config.toml
hidden_act = "gelu"
attn_scale = 0.125
bias = "all"
tie_word_embeddings = true
init_std_up = 0.0197
beta1 = 0.9
beta2 = 0.95
lr_head = 0.00606
warmup_steps = 397
decay_fraction = 0.878
final_lr_fraction = 0.1
doc_mask = true
max_steps = 7117
MLP neurons of a small language model. Each row is named by its layer, matrix (up: input weights) and neuron, and shows model dimensions 32-287. Each number is 128 + 32 x the weight over its row's rms, rounded and kept within 0 to 255. Numbers have three digits each.
Before each neuron's rows, "fires on" lists the tokens most often at its 100 highest values on Wikipedia text that the model never trained on. A number after a token or word is its count.

fires on: "2" 42, "1" 36, "ine" 4, "3" 4
L12.up140:123083114150122102105150074102088136100159102166100162133148095097083121170138132117141217192145086105121147064198127152160108135104160107080120166096081116169069105161129141103108165099100047127155127105148104165111116124114162128045140085078167112155123092127141167133182100104136128062127112136068152058081121118154119137128090085154101128123108083118169114169144195106074077128055143184146134159118181142164174148127108103128085127127132070053154183039125149193201075169106124142121127107151182132135112111104127119142155126112145114195115092137121116109181148117182106123077088101175187158139115130170115058125152173117155130122130151122141145099174151136119095191137116102132165105146127105149099146126102123163072108103146107127085118125111143180146100097212119

fires on: "\n" 27, "–" 8, " by" 6, " after" 5, " By" 4, " before" 4
L12.up2610:211155110139078125101109121105096116082119123084102138106198116162171071109194135099094113152135062141075156110147104079118039156136183205175104117132118106104059137179134085082152139132065076116125167110120100129192151101086104116108108135152124143136178124114126124089135142124125112124142167113131192112153147167072188150120110137071149150107201135126153112138138106092146148071129129085106140142081130147150097175075111179139138109142093139186062177162150183157071108121108136128121119105072169061121143133178082205131133164138143123121094055153121142116185118145163075115104147118139095125174085142193114181153189097098120148142120106079142117123122146115142124133097104166147107147140130153125132132147116158172170115076132105098132105116093213114134153116169118

fires on: "1" 23, " Pl" 7, " St" 5, " Tr" 5, " Ch" 5, "–" 5
L12.up494:089202112094141102000109188142085121121082166167122153131180183074165079127097095063151162152145107144163112139174153133090105107121154124048167122131134087114140090174155166118191097123099132107089150191098103063104139119109110108162118146108156157168160096114121074072157139138171133115124104061164137170158123092062110146170102128089135120138081107133165230092142148147156099145051141175111104095066102101151170165128079159171139161139172164163128132138114194127160106096126129079152145168128129147103119134105181143113134100150186117153089166150144105120140076163046075200108176104062118042096068137132091153109101168054158131145158076112102142098145170103106121197133144159155108093157092135193161139120104137123154142114081088103180113137176148205147130158181154

fires on: "- Ch" 20, " Ch" 12, "ch" 11, "ich" 9, "Ch" 4
L12.up3:061077158129203077114121209144107131092142140070127151148157135115142095142123161102198160134080146197109120108142200106125145114102119106149144192138142144153144067183115112162099145128115120086207096122139123115125166099108193080100059154084091140142115081098168182143031138177133118081190144147186139099123129164122055135123142107179103157134128113127089142136093107126177097116157118131091143081140091125082120159093126088154097108130102084121054128144111162160133162138151175086100125147111130162163179106099175199117186158114181114174207146174133146088102111143074135156116157109028114092163190052111100118164110096055164093069183135140080130138160121123137143154104149128126148148105128115106157148082100098092113156137151174160123101165121142157097139124136142

fires on: "1" 51, "0" 10
L12.up1424:080129098040167125107119167098126120129110099080091085127127103103135099167147124097152107178116127149160127081123175169155161096117074134148132175122120177094183120184133098042125145131126131159128148139130115122148127132132136131170126190151147132087144164138148124191143169160117159126119125121088135178078147141114139138127129131115156102153137082202122149098109089153091064110121153136114117152174138123089143118100119142151107148112122105150126131155118158119096111114129130147075104101134116122136128148113167119131119134154163087110139106128143123120097118130136128193175134120110149108156078156149152173069131129115209150088056111116111114110145089153150177196138148163088120173121211116106069104148104116104185164100136100168125139087130124098141184077133107

fires on: "." 25, " | " 16, "," 9, "–" 8, "2" 8
L12.up1869:194076134126146135162107119133134119097068092121173101170106114137160195124108102128166133124015171134098167089154108149128112071119150101144144188115130173158168065184105127173088087131106065066160123129155112063103143147109139181108141092085095049140135145068135120158151142150070175079149099082153134092073129149070121147150118136150148122131089175128164135152124159079114049118148110149134134144106111111160141139109139098155148119137119110094157113116173111112151112134117120120123133107092111045113075153124090114060156137154142143133149136128190146164148113144175105119138118119095120075088158111152125057095130064147168128141198144108116154121195134180148085129141162126169107101132164118152131100084091176199151076139186101132166138119158099103131132065135109

fires on: " Ch" 19, "| " 14, " | " 11, "ch" 9, ": Ch" 4, " K" 4
L12.up2303:084135173150083078093159187147071090081150162156145146086170135144104103132154148128168144130100121134134148069114161203091147060160121086139103143149168147137221092141134106123085084120162168098128129095141115182070162115077144110083077137082140136076136095099173097120103174125100089125159151139127130096111097121114080169104110132089106175183131143091250101102149140149118134127162158173142097072169167160112165073092146145145149123155136109144099155100085131158105076139169151135120163172121142143083138099134165103157148129187158131139150114197126122158078143122123198109114130170029105097110168097073114112167068125104224120125148154135081131130140136084141140198159112150143097107128108100110140113182092143169153066142174085162149105096143068171113107122125157

fires on: "1" 31, "2" 20, " in " 19, " (" 7
L12.up1213:146101121142132108113098148132106144117107039130090071129158066134148156121138126143137158121127109122158122069133157110086124162116136133110182098114060110147150098188146136032172094180087103088156191170135132111184148191104125134101133179096115079114134102106073109105163150113067136115111163127132123145153136150063132112163114149150127140118114131119145131129121124100123120137087083159143052169174110114090194157155149110147120145156117142147112143126135089152164157193084133135151147173065092101195162095094104087108140081159164149139114152070198154090122134098163104089151139089126102098110056119156087105067097133086148122103148211092120126107210102137145136131143121105183180155093126123167164083094090174105108148101111168079119107144170151164129173081096150

fires on: "1" 67, "2" 11, "–" 10, "." 6
L12.up2098:058129112114110116102163144193075128102146137166062064160073097125171144105142123135130171115084100155073055099110114116171102168135154104150196191112156072141067062183110117127180107187146099184142091121162097129171135118105206123153144091101137098172142116165130064154146084170086174132113154117112129079106224107112127123088107133141180154126115108119134106143165163107105100117080155105103088146149136173126248084120104147067120151145115087131115104108152089116125123122133102085146089158153125144135118110112144135139144152072119096140141187088133132168167102182080119148156093089106128072115097120180049130135129118025183091103145151126090143110128100083097126153131075102148119065081120161149120156096139117145157140099124138131145101199075134140140141106139133

fires on: " B" 38, " was" 36, " P" 21
L12.up1779:141160159070171142063105152126131122111170095136161107174125138157089130151075112171156188163158103154171113120126184112139157079038180094113116129109093133105174136138159155087127131118066138191119114080101154165113105134113106114113147168104163075145139158130110056152117117183090108095105116150148113131154175166097180146146121126120125200150071131149134136105119112093110065125097136174130132094122129145141167139146117108086158108083116150102088115128148113130120142102167173113169129139113110112137030121127106159124158122127110136149055137099127151070139109115126152101117079106142150105108122125157102103094070101069145146057149193146142085126153136114154146126085121112095149098000109095131136101128103151136140134117125123142109164144087093082121144162194115

fires on: " | " 38, "." 14, "1" 11, "; " 5, "2" 5
L12.up3300:149112175076124124113119058155103124116106131172144118097148132126082116082141108149167145142109136124109064111106126100180072110103110178125144162122094116148103142100096064108118176167145106131140109150045071185151166191104128156122105087120136148161122112097111080133092102152122164154157183178153096121083116111062160164172156125073154115127144133109144117179152135187108131102084161146128101140038089124141135125105075129089105118086155097158166095131143143160109136121166081168126148142111124131121161121142148104128178150134121120138151123143125098141143107099137157138150120060088133109153103129140112070076161119116188125090110185168128159083096133161117125131170119177128132105087115072162130117104115136168103102136171118137107178137136174108121103114115104

fires on: "–" 26, " | " 9, "ia" 5, "em" 4, "ʼ" 4, "; " 4
L12.up1746:140140113086133143100170123153139117126106124201121135073057149145071120117090116124151077227127141149140100136132071135135139135068166156152151139095154120164100224137121150103117123118142104179118111101122150195122086152104128105130182125171104069140109134077124132106124152151087156141121130148176090095107135146108129121138101132084131072182155104097206069133137104137135163139146140111170100156110097120218127102151111049118093099072129078136112075094155079111050137189111133110095161161118096071084134184170163103171129134155117146155113084097166075095192067093155147081149114119117126179079098105138148113121152091114110109050153119180177146072112149136123165045148115089156142129091110068144176087107142190136099156036054112105130160112140089142080120109105115

fires on: "." 49, "," 41, ":" 6
L12.up1598:078117153132128129182152132127105125145128109097040080191110110063094138144123052123163151160103096134087116096124127072153095111062163115097150202159148102105116140102124113178151117038165022119141140100111111108118124146165096106150108160097141118115145138129119149161177134172097123084107131129129133124143175103125123106126108182070106131142144180134166117161165163169113146061175118161142153077090109113136116136128145131153125135137168109102170105094163115157138127149132108085111164179147063097121129115066183108116126109182149130134158120143158098166170104162186139122067141081122088103098073123127115053125120151081164092154151193099111126161150116134154147134075128119143139143112105093186149073127113159156166101129146081128124070094108096107102122147164104

fires on: "2" 22, " " 16, "1" 14, "." 11, "," 8
L12.up2585:151127114140115139119135160139139187083049111185112119144162119134113084097130075136168228142134047092100169137140130120124102108099174117082147154109110125168185127106131099037086097177142055139160206142077119123138154186104170109130087131158130114117141146113082125116163159151136161059137202101111148075102100126052152083132140137051113099157099162108167168143131189121113145091109107190126107116127124191121115161164146115147113161129144182185152128130092128103122129212132104122164155161114123088102102119108127128119171096098184130116110146124236144131162097117125131085112156109135135118073091169149108112114103100126093159117168158115145184121169107117135137131119133132109161137093186166111171041142110228131130178079115144126127147138170096104142079142166114

fires on: "." 39, " de" 19, " &" 6, "–" 5, "/" 4
L12.up948:088109159110129084117133161168111133198115131129140098177110120108113110095112148122161197144153075152119080089143138163175076104165172159107118081134111202194105161098109141164135080157121119193114186148120128123176132141159192137122141075116181145215159090109131153180129083084102130106123170138088123100106115140074156095102068113094112145140130141129165121144097155135146106076118158153084092091066096155177160152137143144107126128099154102146148117105157111054122108139132145135175116059148098094049183084131104084153145179097135118133133112143140128163159095082113146117147148079093132124140107096138071134127160142163137173089193149115132136132167154105131138179120097103184123187123104112091128138108120142096143139112123101105144156167165149168109079132215140

fires on: ":" 31, " ;" 23, " in the" 8, ";" 5
L12.up1620:026136122097074141140176139099122126102134057146161084103146131133132107153140080110136107178131069103146092105119153078177069115149155137154149150107072149140122112145080111127128095156121117121186162116170159145158109081144192143144118100117131112122149143125161126125134147157133159095139136140095110120144097122080046122067059118095197231126148098143133156106111096110151061122152144180108128156097097100148154170143154052097099120113133141130116095113108072139122127117110158066101157207125100118157167125135103130088150096070174150111163141081158112164128073143099141102120172122113151110077147109147104108139118074127140162059155105119152151180134121158175129176088141085197178144098142130084152141133109124126188133131108135127130135174120105121100213130142132

fires on: " L" 34, "1" 7, " of L" 7, ", L" 6, " Cl" 4, " | L" 4
L12.up1687:153119162084141121126124122118155061123146137163098111126117127087088088093102115110137150098138139177110091138169144137209104125099129131084136075099147102089110113168130143139186093132061146118147121126146149075096125163114170101078093116066147145162138156123110103149116140112143127103114144110139190097158156118095088108161128101167094152099143146127145137123190171113136167146098169153136096131161095142122135209132115124097144097145111130150136155132123184116159090136159193142106114150117195150120154105123134095146176152171137083180104190111163110117110150159094065129137148151133061147173131186117080141085133169137159151210127150088043151122135150163130149152109111135164105121165108048142132233174078108152192189111143126083183117170173141132072198108149162

fires on: " on " 24, " | " 9, "\n" 8, "J" 7, " – " 7, " (" 6
L12.up99:127140165184130126129100154191144132094104076193131084134170148080081140186106108100161146119133119164157109166111135130163078110115074094136146138110071083206088097145056149147158130172085081089147204091145118154117137112081097117139106177201117131129116176135164164151175091098135063041120225129090148152142146161145109155128164110144162170146130149065170083160107140081118172091121119141099102103125130166191189151087132073107083100132118145106150099073130115130125099151138100130142108159086102199101100027142141165193172082092131204115117176117118135095115151080096108107131156154144167103096136097173122129107096115125112207137145141082152088097116169135142154125131111096166126113124127074126162162136087091173095166080142103086109127181161090224134142112171162

fires on: " and" 15, "," 11, " to" 10, " by" 9, "\" and" 5, ", and" 5
L12.up2995:145116158131093111119179171105147158101137082097104194120175110109141133120155128136080209116095136119122141104168042094145112187143144119124140136154102119182103143170099140101151142195149059153129108116090104116112154134121079104150102117156162141135146056076156103145080152092093187128146147124157183152082172162133124142081119152128102089160200109063154174152157179115103123114108147123129161185146124144194190134139084124184109170128118095151123187140163202181121159118018113160086112076066104103090117113125207199154125125163140174132094130125134092120125151082118098044132119092108102124131111165121104137085178108155143123090136107088099141162212103176192155093163110092127174089076188181100144099128126112165179117135090080151151132174121155134118151118095095

fires on: "2" 38, "1" 13, " (A" 5
L12.up2218:151091138152132157101128065098097161130043183104069081151090113135106183079118153121113115150100136131136164130096071111160095142128079122172099141144106117134058093123136126129214188186148086159129148181112043091180123131115141138140136108126139144163131113088105081136078108130081123047176164097135107089184194147107114145081158166135092091153164155131217128138182126110130149083124122172160131141174077083152169187071117106063155049187133124099144134096182136121072113174113176104114141126116131174096123156146125156188124166100161118173169178104195159128177124111128126105205127133146113149115133107128098102152130168115133110143167130092172105155148082124072101131128138130148078123121165108195109105125117114160078099118142145107164131163133188101076156132110150

fires on: " | " 32, "0" 11, "2" 6, "4" 5
L12.up1281:155163133142127171205151091066120063137132116090129124077114097154119155093139114160115149114088070113128130075058086057100099065134140152100153154169126168077123161146162113117183190131136147128096142163116106106158198233166105141144159139069158143126149140136119035091136100180095132140169078140169099116153167171060175178076086152104150126112101100131107164103184133152103177080099060160160084111081060087156128160099112121090144102174164106108112155144087123137100087120079146181137151070103108090149121107132119124150126128151097073140098119099196116123096127153126091155179084094143120103126149159167010125119148066164127161125174122137139123108102109187117136124114093080142121022083176111116116129106094137163089106127069143137104122149143143152082139116152151

fires on: " B" 49, " R" 37, " H" 13
L12.up1457:089133082102113061089148148115120130129117093103155124152106129109101082162102127105092153109142108169073138101179175132155139124092156069140130162106141106140100079121156129103144146181098093075174137056163119103114138110077091098138098107181161115101160127117142070176104136135154150100107137109160146145114116178054142084171143120129163197117128104088118199094126145158129084102108068119132108163109099140113152102164099132155122164126143149130154127087130130123157218135122165137115138122111120140073124129152150127130111075133161149097062143163093166144140085103176103121091116112112134100129143133137156138084162139097066098096118165155097140114166134114135153135092113130124160069056153070173145131162092113074170148062178150156126112124117102147114187126144115

fires on: "–" 31, "2" 19, "1" 16, "0" 9
L12.up1777:142151101149085149204155165105121173155152112120145089222100083129105059124126101084068179149109127076063117103156119107118123115084157132162134144198078162114106108139134088191150158152174128089163093135134155123131177129180128123120120100196139142149145121097105131146076107135171165068129117129135125097089121116143098191142141104135104166143127100107127198082136166164110131130102077126191056118126134139125106126110129114105112133153170150022107096084093081108093129123069125085160159160135167103140171177112114150050128095180127081204099123118153101224121094091108177136118093104126152131077128117166103089157127108115171130156115057133185132145128154120144132181107118130122110134123104156120112099188103123202121094145147107194149082105161102091119113138149119

fires on: " a" 41, "." 13, " a c" 4, " via a" 4, " as a" 4
L12.up2583:086166164150109128099123154086065141090105112096089109113165135095110090169131130124081176153103118083151126121113138071131127130109183092092165148140112135113121128119101150157160048108098129174097146160088140077100138103167156124099107086167146120138129167103115097138100108139143157129100091160141136137136143128120189191105140167081102135186115120121161091103144151134083085089104121144113066124101165106090158154107066123114105129089184156150141110126149139128083076085080168150130121156078079101127100122103098083141158147164169119160116176161115126199217132181134086127146114084113128139081141149116087136154196142080149182108165140134089196195154124110142097166118090132151109108058102144127103128113124124127140120107113126124139133197131168146088122157111132

fires on: "1" 68, "2" 24
L12.up892:135115142145170107174136190112122104080099099159118187119106084108105100096158133100166123151109112160113151060119132141128129159154168140166133131153145139130160150144175143027172120123158025062108181101112134094117114134145122114100159192077124119156082092096067083154135144167039160072162154141105103102101122151093121142134116128113091153123091090148159111048114135160112132105048155118135083091141152135144140175188109106135095163111124079163111192149119166224125132143153210153158157136137064114110070169140108117163164116136122138144101094117155092095112140118095148134169137082118094129145119120149132130127133127099141156108138217079091119159158148112134162132133078168142188109084150130162121113102085114094061114159126163134124104099132141159119102154148134

fires on: ", L" 18, " of L" 14, " and L" 8, " | L" 8, " l" 6, " in L" 5
L12.up689:131108133109156118042110156085127137139091092115082135100140137097121025075045121170180158096100076135168124113164138109175071140120145121107122115088136154086179118166169116111201115169097110156102063144129157131094108189180102133143126213125135138104187135109105115092134140143114110123127108106176145107124135111115119130090129125121151149139136183132133079108169105146156106040101095201140103140129109166180122160169159147095150150113192118114121125128149117158107071074090158102135102154087132132149181123163145142122133147180191079077169144112124185141128049080152095165195182099116123118066121128140105156070091147089214161095211180130116129177146119081153158126117115093136114127127172120129074137098104112108146160132155168192111140131147128187095094185134126

fires on: "-" 21, "." 18, "st" 8, "/" 8, "th" 6
L12.up369:099150166159129133114089132079167183120136106137097152106130174084023113162084103080164149127107131120113175111159118107106102197168228076084160171137134114178088198135113104129121103072125097139100173139139139158148150097095090202143085118163103134134130115129130088166134133159152126134116156145124093133109161166107130092132175142089096175087165123142159131112141201069093042075148133146105155111100094127198172125158131140098116169119201119069154101113169130136118160110155152145162092095132167094070119095098098079064127094107171120166123127115141192128137106139169134141106134091106124158135077177212103173134116095082126142160174132138105077134129155118153148114115109119127090098078145121111152117102140139135136145124155132124138040144071129178107048169127137

fires on: " C" 27, " A" 22, " a" 10
L12.up2444:091122166118125125127108137109110139232117146137173066151117067110170163156110159161085160173110145073130093126214111111112131115170130096151136100140113166083173164147068166130101092148114084142111168167147135093130112047133091097078142058157100116143084144094130105148134121155107121097149093209120129074097113154156173174116117154105089152068108089084140125103147149122148092079130086180159155147170140132155129096101107124162160125093091132142165112118145172087103145183066221075201099172147098104142133144132138103121202117219105114168124090168092156134090131168207096140095130124106130113151160175150098104108153195135117166122128171138149166196157094122138121146084097108086145099099155138153133142122081140077133122086139135166135120137148157032155118178173138

fires on: "." 33, " via" 13, "0" 6, " scored" 5, " | " 4
L12.up1569:095159147099108155073162171122149077105195132118088160106094066124124092157142120093107127107067088135165109043168163096085087171117151115120133158129147123135154163145098132151170152107116137180127154091152095136137144155131110070108171122126120208156107140128137071123129171118099158122134037132142192074127141145100133189065123123131170139123134129139116175073198156149071145125148134146170117123153154147139142119098113133152136159104153127134099184133076178134150146120160123086104153158104120086132150080090117155112100105133096074146071204139171059188147105122112124136132104086098124141091138112155189145144134133084149174118117148210158125112111105147121168195063115129088130098167116099129125066105128122152079176158147140173146123066126111111088108083110114

fires on: " D" 17, "- D" 12, " J" 10, " H" 9, "- H" 5
L12.up2391:058169163093077109110115148182138160165090125145148135131176161135129127111102133174129186118126073131167131092088114123118159111155137108096100104126106157120126083158097154146154128155120188104114115123175119143092067111167127152109097143134149153139103150103093027166141121086139136081158194134119175172096105184090100113147152110131133133094125148122132132113178141118132128123128162154194123126103134147094115142122133149102156144121136111216125160096124142104148124189150147133179168158068072114093119083172164166140133091098129153150060119155137157124095099094166120122128130158154184164128148148051128123105148185079138173130128140081115147099156091127214054148114124147148153065039139135153128175174100150133173167112108142063149121188178073095115138108171162

fires on: "1" 23, " | " 20, ", " 8, ": " 7, " " 7
L12.up917:116101121159135158111131163128091116154089113132140051107136166123134106143087053146104124144150093149114128111133127175140152101101142117140138149109109107128123060155187153093202100199157142085172114159079136121164101120125109105169118140162103129099156146088102113160168163174108160044169160091135178106116109129109136154068155164118143136156126128127137140087089110117123071122116161139089095137116161130097143108105180083147146133148117082163113155130116098107135114128099156125137120097105083079143108113128163098126140133190168127167116131078201123095157151099147125145113141147112154081124112111124103156122149154146147128117139171089141124135143127153151144135143110080176153156100101119141100163132124217165117157101092171147179099138150129161077183145184130

fires on: " V" 18, " D" 11, "-" 8, " " 8, " U." 7, "O" 5
L12.up1800:109169162117137105030149159108116109177166075117127094174159115076102096126127121088168173158156144184139103113170096146117103059165152147095094157123104123137134120121061161110137124072099151163143173119103167075136146125117062087148124146134112165128170159114116086149140128128140125098040142105113151142051166147191112071148129143152148147131109128122138138082160238140107095126137091149162162118149117137155074146141123112097109137142159143165148169045100136164134146141103150146092159142139131072114099132133163113105138147098225117103120136156142137186119109110110135080141133123157134117112057125128122119092133151082132147091098119181119164160148129137179142160105150114171109061143139088166171115132105146216083121077121164143188113142112063123068095199112135

fires on: "\n" 24, "J" 9, "G" 7, "E" 5, ", J" 4, " | St" 4
L12.up3001:135143128101108134112146132156093116151102107097115131118133103145111138166129173133104120176111099180088176142146091136143088147123140089165091172138117161092138107111109120133180143192133138100117148139111084127077145146127091118153155158134144100193140187106134134133099137114053114103239106124099135131197121117099134201130132127147169180166102085067166183169079109127101174083119147109073109130211145125213140124148081130096043129107083149132108073062158115088125134090073129143135108137096067086154107111147151080152144095121102106152149146118105149117112159082167125095077128100097095171130188127146070163140157161110112121129146136076117132128182107131130137188127113183146127124090117112143150129141096103167092120147113134081139133245130105106103075119127126

fires on: "0" 39, "1" 15, "4" 7, "3" 6, "9" 5
L12.up1858:179126107143108104142129137052132109150135136099125159153146146075104077187105116105117136137153172110151117068127118095128131183159081103152163158197187191115108105166124115129147175151109100115177110158121103184165194102147109171179142122069152160114098135128160139121085143085175134129132222131150122113099099112161045153125118082162088103146088186160138144216184071209130149091147117092081131139110129078077167155168133168050151139102147113082067146156106177129045150169064084131104121154125123127140133133121113120136110090126141102156149078114129105087118089159161120165157135160121123117101121143130151094130138074177161118083094075132158140150140146160086165167130093101076111143108179132107141114098119107109148175093146046125129116123138104103106100118119112

fires on: " T" 16, " R" 9, " the b" 7, "\n\n" 7, " C" 7, " the s" 5
L12.up418:104132172101121079116193123105079109143088185179139082172126142088070131181126066143156189126120113156122105122130084122153122090131104118105168114154116145132129116147113068168153149169118099132183110111178103103152112162112147154104154149150186153127167129103161084111078118092096090137109113185113136120124117144087097107127150145089125133165114105114114177110129108037111135071130118110139072126076123103204131196104140143099139124092156118080133126093175097082179097137110114146141123090117152152149152114141107145159108151217155123139156120158119183088140107102125151064141187088100129058107130151072078157148128171146121179135120135149102143120162149124107103213093109109126126141067182078090174088140081156117097113111125091156129150170138094091122110139198152

fires on: " | " 40, "–" 16, "; " 6, "og" 4
L12.up1797:074108140137139168148166095129121146143095068152109077175190103086073120165129128130130068194077059163127161102120112160136061148057162120099123098139146125141056188095114137141098114133127074111145148098123141157113183157113097124110156107107159046108142108172083122153131146177118142095152111138165143121140169130130176141151072131101127140042189122156123153139161152077101127105153129156199116143164143116140170110127128118061120140111147090124157158105155144098148104211118140093117160109132180124101108069103120099110139115104181113174104053143142123179122112172143117061044152139152139111166130129130157083107094124092131070110112148151138104133141095207190132099087151086158159127093171185135182101132099162107152142045099106104151112203114089098104095135140097

fires on: "," 19, "." 18, " for" 7, " on" 6, "s." 4
L12.up3039:103110119076121150113113171133128138068145170118096130059129082076100102106111106191123125140166092141154184161133108076154144144086189106135114159096119071137189112143084110150151167090150122149131128128134099142131144171118082103158114105134137087075140168149115144160088115177089150110094124111169159127146166177120115140114113121131076100099130176091138142111130195072131165085124152180118098144104123161211136152083115075135088089142173135109159140156115120179125147142130147145093116158162136099195090139055089117095127114155157094132158107210153104137201098127159181100121166074097100098071127163119107129186095141121192148169164073133148161116144117123155134099160100094151145063123131074144145120137130157108155139150171095134101064182051107084046137157129072

fires on: "1" 66, "2" 18, " (" 7, "): " 6
L12.up110:134103163127177118153145162123045145118116031166067124191139138047145091053159120084130154098125101141149170083107128136119115146091180060118142151130097130187133076169143094087093161150130053131164191173205147134127110138102104175073056164146152074082114096111108123122113140182092106048138177150103135110086161145152160140128049149132086122091093139139154141148128151102223102107053139107109101101178191156127196130105098130109118161185130137112120197100135111131160155140107174098188119129136102087105104142106114106108152090149146145155147149127189126115117146093211126129140108136055089102083047072171082082105184165092128148102130178115168164165148153107122155192103129159127139130068167141153119054120103139134081129106094093130108111167152200147097045130158100

fires on: ";" 19, " |  |" 15, "|  |" 9, " |" 8, "; |" 5
L12.up1753:112117102105144137193146171108111175111162127104121120154140080117082029127103117096120143134096153108108081142079123079173183105150157145115124106151095072079132114128153114127107160169131070155169092137205088121107124135085112139085089120129114144064183179145137104154191121134093130082084130169138115191134100123214119109080139094083153172090164075149101133113136082190106137096116079144195056160125094167132139190159146159176102159130174079096126120104102199121132131169123083141148168127140148120162124125103081157102090053132158141126160060193176125136176110093141143118109135084117108157038135089155120110118184125160124154140204107149136166118153113204130186175171147131147106122077109132130157146075086136141161187106178084189124086134094074138161122150134088

fires on: "2" 29, " by" 12, "–" 10, "1" 6
L12.up571:152166152109137128140124133130096112146145157103099136132097192135130093108145072119140135136132097126137213099093076087157111121088136123101159177185104190118140168166127057027127186127124095098146127126116107107164090184099155174142164090177101092143118128101076055118112184134112165109184137151107143126152126093106120163138103144159119158111139086022120111134078110121127119064064163111079152123137141153121172190124099101144116117106160120182126177098128210102114131214086155069136149156134089118156090113138100097123127126134124113173056126171171118148132129077132123143139131103145131150141088089139126135149073082117154141106175106109126144132124142107128111133144110140095127139086128110082136124160111121082148138120140076065147053133143126126109151116102134

fires on: " H" 37, " the" 15, " at" 10, " D" 7
L12.up3082:100187099148091137099146171209142163136110141191127120109145120054132082137106095133119139116114061159152193141160086136209131073071149133161103111108143150120105123100162127042139103118164128129116134111156099066173140063165126110100148118138146086134161091134111139170115102103119164114140174162129156128162157179165191145145075128116140118149188106108101164102103126143160123088098113140125130110113151204096177123123088112108106148091110119147185158085113138158128105129106152152149147128102108086161095078106105148150162114084135097186118152080077164132130075086118110157157120084138159103133111143106149125165115114095064157074207143072074137137095080106192114139131087131131095111088190159116179129137109128116166166119113150091143110155120173178117153103187162

fires on: " M" 36, " C" 20, " H" 10, "\n\n" 5
L12.up1408:065119089081112081068156203116052157118141127145151077126120147077083133152096122144168106184127070113086092155080070127155170111149072134159141135132141155136121094162102128152168080164121099123122140081191161067120181189147175102082118149104138151104121174132102104087104144129152113143097155183138169125108040224095133133152106128122074163114092105134196146133151109158119114073119164106123112061108112124164126107112146120131145128083144156095194078182090097162135051124138141145146108177132118146137111072193163121176152140138141147186218147161120101156183106092146088140146128149111090170172141127117115125078166128112129154157145126172131104130122142171208136208108086093141131128093157110109157147156097125137183187110169121117112162114116094135101113143158158

fires on: "1" 25, "970" 7, "2" 6, "960" 4, "980" 4, "000" 4
L12.up171:145188078103133172115156156069075109100141075138127054152092091078094155083153122071114142206072122120129121102148151096170151131127135126140191249196034088125101101163113122159156125143152071156103146132135098114098122122151119171134105168112133105104134148127125124087094051120088124104123140116108167136153117135080071104091154153121099078113102127100150094174166190087134099103101158168100091119146105110137130193066137128119090096179130096096179150154185108191099130073149119077125170152163155136103127063110112100125127108087127080141167119133136149165141132111183196113159169094127140106126128163091128072141123163118127133169130176129130162147133107110096092124165076108136131139124101132163056119121094100109136163161183095112146123177124118102125163152172109

fires on: " |" 24, " |  |" 8, " |  |  |" 7, " March " 6, " December " 5, " August " 4
L12.up1049:123156125078125097162110123166124153086124139145107099100096148122059097138131083162101147177180144072178139101171163104196124033156138142113136114168110115086157097165113090078109226069094118130077139144081065121129105151080164195084115083121126201112108143100119051138101081083101131050081170159136143135119103109167164209189109095157121125121146146107150076126188114134134135096126126175107113115130134219120109144173125187134166182106111116103102156133112116170083172177083157134163130103116148126061117118092118176133129107133133116151181169100175160112127155112155129070148107107174115097113125125167138143077128137169154161142130158131127174039134133149136155116153137083075132079085161156143133096116083194128090127135171065110120096100125122137140071145103087

fires on: " al" 15, " | \"" 12, " o" 12, "===" 7, "-" 6, "/" 5
L12.up1826:089157126142076192105106163120108145110106106172156107108128149129091090113169130100149133158097147114154162127077117110184141134159190166098158195077099114122158157104146133077081187118149161140165147115129133146154156094081163102132127184152173145108170097175096132091149128142075107108132137070089092165103136137134153091159156063086124159157154166155155170050104138089170144112084076128163113112094118164174154206150109100137084165079118164114141186101151108132100141059090148127094107130099104130147156056074102086133098089142183109139097179123099109148134059144102147112148182086159134066098108126088138127150137130086113084100110160118117141128071122084127125156082068108094167148097129091138147173139093111155128148079099135138120140131147047141133127129097161

fires on: " D" 14, "/" 12, "-" 10, " | \"" 10, "\n" 9, "\n\n" 7
L12.up1027:087152112119132118082113169117126132133087086132150131148055159105092125127163089093174090124130186132108097145116141117096129142152180144141098160054093134106088146137127116099121154136177132158130167114185117116137119154183101083182122127156159123151106071085115120157165068124112134130121152136103111200096135162157096089126169006076168192192155109107146133140135168103146119094077118156149078165121127163153136159128114153132132138095116136133140161119097172073123148118165177109141138094130149118093143135105200078096132127110145175096084113124145148140121102181092130071118172057092102164077107126111125139114159096125121139081100119138137167116097156138202127116104106092088103070150068090160184117083067152122109108072138110083113093189125137166166133143137162

fires on: " L" 27, " Ch" 17, "1" 8, " l" 8, " Br" 4, " G" 4
L12.up2147:104156142172135153091136182079106128132155143166064162087168114083113092189107099114174162167094154094101145087184177125217084095083147100064164171124139157127181071164157128124152063150134142107142142129141130152116096117105115111158122166117129130113114067124128104118105131130140104122185086120169123102173119113086150144166130142155111150124099167153182090127148106143168096114121135152125088119141092127077129140210117127128162176118124082130079078096069149080120129121104193117167119165085115118127113106123131139132146096145115102160148166164117173132147061117159116091121164067153093137142162128164126158156168150073156131104149138086105115141166109059110125174116120174116105130131160125138208176126098085080185116166106187106165096147126129216103170108083150